config.yaml
num_hidden_layers: 9
hidden_size: 512
num_attention_heads: 8
num_key_value_heads: 4
head_dim: 64
intermediate_size: 1344
vocab_size: 25331
hidden_act: "swiglu"
norm: "rmsnorm"
norm_place: "pre"
norm_eps: 1e-05
positions: "rope"
rope_theta: 2510.0
rope_fraction: 1.0
qk_norm: true
attn_scale: 0.174
bias: "qkv"
tie_word_embeddings: true
parallel_block: false
init: "normal"
init_std_qkv: 0.0412
init_std_o: 0.00971
init_std_up: 0.0412
init_std_down: 0.00599
optimizer: "muon_variant"
learning_rate: 0.0227
lr_mult_o: 3.0
lr_mult_down: 2.0
beta1: 0.95
lr_head: 0.00951
warmup_steps: 48
schedule: "wsd"
decay_fraction: 0.709
decay_shape: "linear"
final_lr_fraction: 0.1
batch_tokens: 262144
max_seq_len: 768
doc_mask: true
train_tokens: 2072000000
max_steps: 7905
dataset: "wikipedia_en"
MLP neurons of a small language model. Each row is named by its layer, matrix (gate and up: input weights; down: output weights) and neuron, and shows model dimensions 32-159. Each number is 128 + 32 x the weight over its row's rms, rounded and kept within 0 to 255. Numbers have three digits each. A neuron's up and down rows have the sign that makes its largest values positive.
Before each neuron's rows, "fires after" lists the tokens most often just before its 100 highest values on Wikipedia text that the model never trained on.

fires after: " |", " ", ";"
L5.gate990:166122086129151089083080132099129130132086091129060118157168124072182114152117206158151106085160116050114171143118082096117153194154159136057146184101154135189165145119132136111098099110093071173179122113126130109135123186080081125122175117086085161141099127163118072158127057097142172104095117161146100134133131096120131151189121126124124140125125129082121148119145120115146163150137
L5.up990:113137134128162161123137170141088188120100042158103099130115118159150085109140151182105153154125112101172110138106138143078135130172135155118138128110137091108137135084036166046137108113121115148133089143101164117136151112147173103118109137141100190092131139100120118100124147133042139000131187130083088103125157165130143067123157091125126172064153133153122106132066146108035115098139
L5.down990:147126119106129159123112117150071200164194152076104146100176099123088107113150119191123097130131153096226118068199067119146135098093096139114090180165150088105156105123144109136120078159162139186103166094111175097161131124093156110089143099126115128066113150104187134153132129118102163102087100199137116093112145164123096142162068128089097208097202132100119049136083155151109157071139

fires after: " of", " B", "."
L4.gate741:105116102174110111144133165148135121178130139137132111152129159109147221100102128114151113143132100044170165193116082120144156125127122121100115096112091100126181106157138121142123141127190143108162125161091151118147129127137151143169187138202203099086151112149156093128078174185126134105073145091114130177117120090109081156078156237146169100097164102114161092092149207121130124120105
L4.up741:174103071072089127111103119179144131106141171098100163156115132123106114108180107133129110108089149112129113111093114133102127114105123171134127124098125126144101147118145093143089108137140138207153146032161149103130103141171123160125155095113122098143178165118140090083094135145147107126101150144050158107195078123157136108088102170162122157148178121087167081157103129127137090203148
L4.down741:146134166120120108127133107066087118136133067068144150157089171112133152062079101118163093081190078085131018090131154136031142104108137090154130148135068124151144096144091150151122072122125138115101075142155098124163155141161149138112115090143131107173185156089115093119105208149139104111121147155097137162097085146157075135134146178108150104192147131115161129127167138138091143125110

fires after: " ", " U"
L4.gate413:135122169097179128111134134089111107140073116127093093152068126136130156111132116090126063120138128070112115130126137117158143107157042100076131179088129140105100129153141187150210114082121126181108114132132162170182115085155128087117161151126220138125152118122112149086186173140099178087141080156091124180138213129119071163048135043152107134124151124121145120135080107112102113153142
L4.up413:110096074109129187107096094117147073179087108143116110129165094159116083129130130123058198171184082114144096119091133156155124077091149122114172169080086050040158169117169086138174153129142104131120100142090117143140059099131132038134100130103137104114148109077110114092142133129101166187158177114140181128119091183115142093119110087097123112085157124125086157108148169137120156128120
L4.down413:186123116121111118087145177132144188116081117106140123175136111055105098112129071153105136100155149110130161073081134128065108102157158135105139123129183165090094161146140135080132106133043142108161134069143197119061101145134126119173132105140160158158125124091146124123191158136085107064156082098176127161167135131119154180102096107101132151132185104157097114107149153130164150110148

fires after: " "
L4.gate1264:146170202144131100098129093139122094169121129141174102144127106092119141114107116163151106156093179045146133110144099104146129131157132117104181136181125085109080105126170089108172138151138140154172150090122073132173122106118138156183196174123138101172107177198188143127107143134175119196134158125089072118105081192084134117140135144131100090119104063111138110152137116133046154116123
L4.up1264:153128126183133097122090152070194082114140095142102150150160138143111067137144139134119173164096149099157187105103209172112093146124140140157129102117142057114158142130129136170123141136104150154162166161126181112163169057119172103187124205136130128092175190143111123095113161129046119149119154112196100154139110191144145121102123089097127074150163149144136071122141102059120111121118
L4.down1264:101137092120171185146136128097160138125139136082164151122115158152119139196130168114132151135074116108049139127144084105108129113096163113156169147134152132121156102121126161045083189134095108134164130175149144084102133132120123130160028151124175120057142118109101115128118174094151086066070159114078125133100157152128089106140083120125116141092140190166102138107188107076160108101083

fires after: " ", ","
L5.gate544:076117143179194018126127145165149132157132170132084123152137074088151134117137137177163168145037135147102090082086158115085057091143100142133160157147130168184142160093134170146118146128147129125125155149118184123169148128167153160111160087135058116038167132105162084092100171103117152102107210072130154134103125133105144132157154165145113153146125195103170136169151095150124144156161
L5.up544:115140093188171109094138136164152067179096074115093121099149196130143025108134144147092127135078123069107113123100149090107138146175132131179137171184104138118189116128074127146143136089085138176134158082142083132088160096139121118111121086170121174168116157210141159127142138114151135103110184112167162101071155172130131090179119097159139169060127185126102175108113136160153131127098
L5.down544:149140126144110170128127153149158142143120101140137123138118156166080087137166132159105101075072111139118141159130131099078132144180209109117072105124108088117130079217188196111060117094113146174091154140108123136080121148136168158109123130087088098145085098106169179131094140093111097151110080150157125087137129177142131120079105161057078144136118117112144122100116168162167118145058

fires after: " ", " |"
L4.gate1342:108087119128161127082082159180080141164144094151142152182102095105086116129093127097102171167158118140128138075124063100127120169187155197104163165139126082160098140163147151149087114155134135153107089105124145193131098133100188109084078132154120144134160131172115154121183187121135106153159093120159119129099145096136144096112183139110159179136155167055111122135133093117130180143130
L4.up1342:137086087105123135167108135161094162176139115196090077128151141098144104077121083149130163131129129107164173159115118149123176153120132129192072128138085120143176142106116203105164112144154140125188081143144122134151131136168130082118151067124112126128138148131136088074145144151123119081082119107114183102104119086110136139131164135125150128170107147167153161091091102130193138098179
L4.down1342:095130092088104151131083148056109110136108132079149118099146130131093121112143107175109151170085099120148134125228110072164133150166097114121114096117102185148149123054116124133163187106087214154141142083107099132116117094186128144045133091138177145153084120111156143210107088178119167048177116142140102132079147113145114131135069118145136157159117078076158112131080146111114161101120

fires after: " ", ".\n\n", ";"
L5.gate1234:134095101115206109132128124110113082127060168163099130222145112164142167118113121106102072151194122063115155081088128168131140161160167124126121181132082113118100139179153140153094123174173168145146151112144143106180144129153128181152120130105152155178103126161117136111137112172073089152104125104114110166151158156139126106131128135139080137153083138057149135108140137103110164168140
L5.up1234:109119094084152137094095093057120077125182121127137102103142119142101085149162134130117151137133117116118135156128138059199129087104184160111157082124142058125164144092158150149137176136133149151120084124128133148114137125133176112086122080074110153106107104121130085115129154131125076133125111095099124170144134204106138110147122067131136089130157135127175074108174125178116173111125
L5.down1234:158137109134116156160152121128177130144081215096129150128170076112109131100142105163138083112128105152114118068122139157158116131102090110114121117102162112128084134118098129132159136121101109082138143112149119124130095128117218140129133145151133159131071155154101107205070148093167127129084137130125130108070124151170119128149113162160124109095118114119122107141134068113097190118149

fires after: " ", " |", "/", "18", ";"
L5.gate776:131143115147116119057192115180126180142112132189121143069195099126069089141126106145087115099189130104152088059143140135130086122137148136077169165096051121143074119139060145070098184125070114146101070119081158145188143179174122094132154183084108132190082109068165162130188084139175122130127132155140086168083096070104116118115143124088157143123110167155141113137174151167118099173097
L5.up776:134117155116153168073134127199152110125185120143101106098172135083087153162126093153097085151171066088144075164116148104047147126137157105114165202097148121131112106161076132088079129140133044133134066044096146152153147134156140150114128165174142102164057165118142119079108118079109109126117093169095154163123117147083122086107099110112150114123129131182077165179098103109072170166126
L5.down776:155102107129167108119159129160148096171151158096120134140143109143155096118100128090144109177117141092143139154155121121140109146148157143153146123100158175145168115099117078112098132152134119099119157172114141117116126119138134124155112141089147166137150058167105193129167120145128138089124138100138150131159123097114124113109127141064070148151144109151175146166112111120189146112081

fires after: " ", "-", " (", "\n", " a"
L5.gate1009:168147149098137130154037114043150126186081153181183151144156142102154151171109116092152149127172144098135129127126095133106144098111062192108120120152178121132143171077128123118155185116120130174091123092119093145082171085116113088085161126150147163098124123163092139219101098083103132224130148086161132137082130175142159131163095092195120061098120121158091112147195185133156152106043
L5.up1009:097100118088173104098171121073140127154125133134120115045190168198180128134092085102129114109116123101162113131107201115122132148151111147108133078183141114113119168146151109176103131155132132143144080165119125180068148109163126105163108143130147152130079115111128126126131084114125139118145116156165069165121132091152197140179111146157138120064132171067119124094112120089188098173168
L5.down1009:127141125113161112137146108098139143094160117139183184083121154171092095144192044132100127081149101159139085151131155138087117174143148099156139142152119162053098089094123112186143140103132146147149135109137101134157152122143135117109088156044124151118177123103145103107124078127174123105162146142124106056133106103145113138072135111146121105118074097123148142079118164116128190122131

fires after: " "
L5.gate394:134096090175181117100098144135128131166092115143111122150128147045112124147056059115167170163153147132147117169104114182128167137134073071136090104062071185126120128168154114138085193190125165147107116185125116061166110122153113127129137093171144131097133160195048089089172096177120137117151146087190116133135150105129127183158135110115016199122106100117089142117079105184150158104156
L5.up394:134115089167148136124113177133123132128125094179094066136094106095096158053147108140155147171097164099083126122121078129173125161133122124151158107189121102063138124165125104069119133133091106121102109195099145099128117097109118098150100167164130089118136097122136119120152133063125062076097176128117112175148064185125151172139141153093056132075092134122068165104149113126087099115144
L5.down394:160047130140066072136192148138113112125138086134078113143119146174094093195122163092128091166083175075138155093127118061182105153130123133115082112153088122133120069118156161090179064108138148053184125079171112128144148168140110168097130139117087094138122147039165098139182061099126097106170123114108164082118115194155120097116166123130152149057186192161191098156098111118107145129126

fires after: " ", "0", " |"
L4.gate627:154130139087151119138141141125199048161149138119083188067171132088039083146128133137143102118065101090058124104152144102083114102173192194165159124118103126120131086078106102159109151132131113074139068148179137146185107124131147083086132152068149135133128153136121165066205155115093103184091119098088089159118140113142126163090126148110156166178106119130120133131093159082143181134129
L4.up627:112098172089162137107135132140148069133158116158133122127190134100095067152086115163081140119098077154155121183087152101150156146188109166098119203090148089135081127126105150090135129194150137084130062105175107091151156092087122131151117156128083070154121107156139175161107111150099132147144147182095093088088154125075088129096107168145160080152151119076189128130126137140137084082151
L4.down627:108119102121184106142163143179100095115115148150050119092170071104139081193080136132143085090051078139145114148136161195136112120153136135146129093174114199098177117071137156091126174151138110169133150138161118129185075123098173123109128099123171113136203136139091123091180171122162126223096148135083142139123123084117088085095128178157065154046134199088152153109136129112089058125140

fires after: "-", "'\n", "\n", " Production", ")"
L4.gate1015:132137131155144066143104123138176180157100166122127176175160061171135126172119115090109110146096131137153205152190124097152098107136075088110077151106036129162105155150085085108104124079164090040139126160107054118175107108128154103179153085119136066102153087162082132156140148164071154137127116141124084169156119126097105168101093161099174158126130139139153142160135145145150203084122
L4.up1015:145039135173130142100130090105101088136063148137181124128104101092130183083108124119102103131119054096175138095155102156178136122148142123079147117100153100132093133103139145166104172125130123000136061097106082044143060152093111113138094086148114173082105105152130126148128136113172110126086146103130127108119128160152122103079102106164064096113056109119168119105136127228188162074142
L4.down1015:109163181142162111142079124149161139143163128115142129094138136164139161115136125143123163138118066122164125081129156159173116099130128128133088157090121112155116137117062142123121096132086120113126112091124080110105097119137162149132192145154108201096118131119199098106144094066107140158079099117120113087147179083092120117116142120139178149122120100120199101149080127176146171135123

fires after: "19", "-", "'\n", "\n", "18"
L4.gate1011:090097096113104118178120098154150158177036107135167154128150113095140114132114169058097149181151105141143100143157062129075150134118132110077117137118117124114141142158123117076140131087095100154127139094091124134088187159145118092124136118124107115173112101152152177094126068123101126112129130072115083126122143182055118122153161108111135203091141091104122141184053119151152146193096
L4.up1011:133110153085129107102141166139080177154124140218128199151100130129128149123125095101102114091176111198088136207156174146161101138234181147083122137082137100092112112046102101141134134153092091122102135150126116159125076062086072155093132093087157102136137111203153135149218101102158144117015102132175095147184131094124198135152160071115148083130120126187148136160123133106161186191128
L4.down1011:086180123160148129161115051144097160143116091125098147138133105157109167075164085167103129084132104097152133130157111120154141132112196133074127189083060091118121144156120084198105104134124196077108136144124143150142094141111108144141130165134116109081111095139125193142148140122124179133115166102126140120110099092088195111127180059120170046120119125089156098101142123174120120134078

fires after: " |", ";", "97", " "
L5.gate1126:086136135184124141137134105114114160116175070099143155115106151127192141149104149145162112134167139120140160126145090111071138176156108137143145110080127105138110149134106132142094111163186131168147106137150151158158152152163165170120126148157137099099125176173121014092096110095107168090138141153036145141171087148083098178078089116109116123217094169109131140164120117132093185151156
L5.up1126:112154123145133104136161127146132181161108090125060156104106123074126132118114106151145149144085085093101134150159148107129131118179155116064083130081176156154166108135201082098099179077139132078103097161069137073082126171102115097156193144109069123117095170165130152101145099122097077128094115161090143138144106149157100102066169208161114163108054132148161141145164097108105125173117
L5.down1126:087159159161143148134133141127107153122151090143102131125155114102148077065158104148118099092100158118165171096115058118113151076132176146107127121099095145153098104102125086119156137105157094108113155134150108144158129134115086105114148184171112138105079114126102104115172114132114148115114149128145171139101118156126121203131147121129132130133155150113177094121087133160126121088180

fires after: " |", ".", ",", "|", " was"
L5.gate356:091103103143160126139179132154137139127091141119159106108127129131156093154158139195154121161150155127180130106095161109129181121167118107152177091116134161095128107062129094124123157192194197169143166136117147183179120140174163117119157132098086152076138118144143086087155118155097131076104168079089108154083139077114094144129115141188098129133095106134109147114113105086082121188107
L5.up356:171137118136109155107144099133137158107129136142154104148103122135015085166167141114189153139152202143133122124139099150161127064128135175082151182100120104152092138105105106096084122151155039179117109104109148132174079136093123174129124103135099112188108156104163142176083102116131116077167117149119101123132171234141185132073161132144178112089115127168134172173109178183141131178162
L5.down356:101125162113141136092151138135110124141169118098173186185141143107091137118112133133152140141193081083152159139135139164058116149061091152157152158068152112134100143113136118158163128148092098162136131179131112128077189106111144133122043192056170155111129094141111127167133141138135108182110079084042139186141101085122087182055092178097173171131103135183149173157166100104094122114108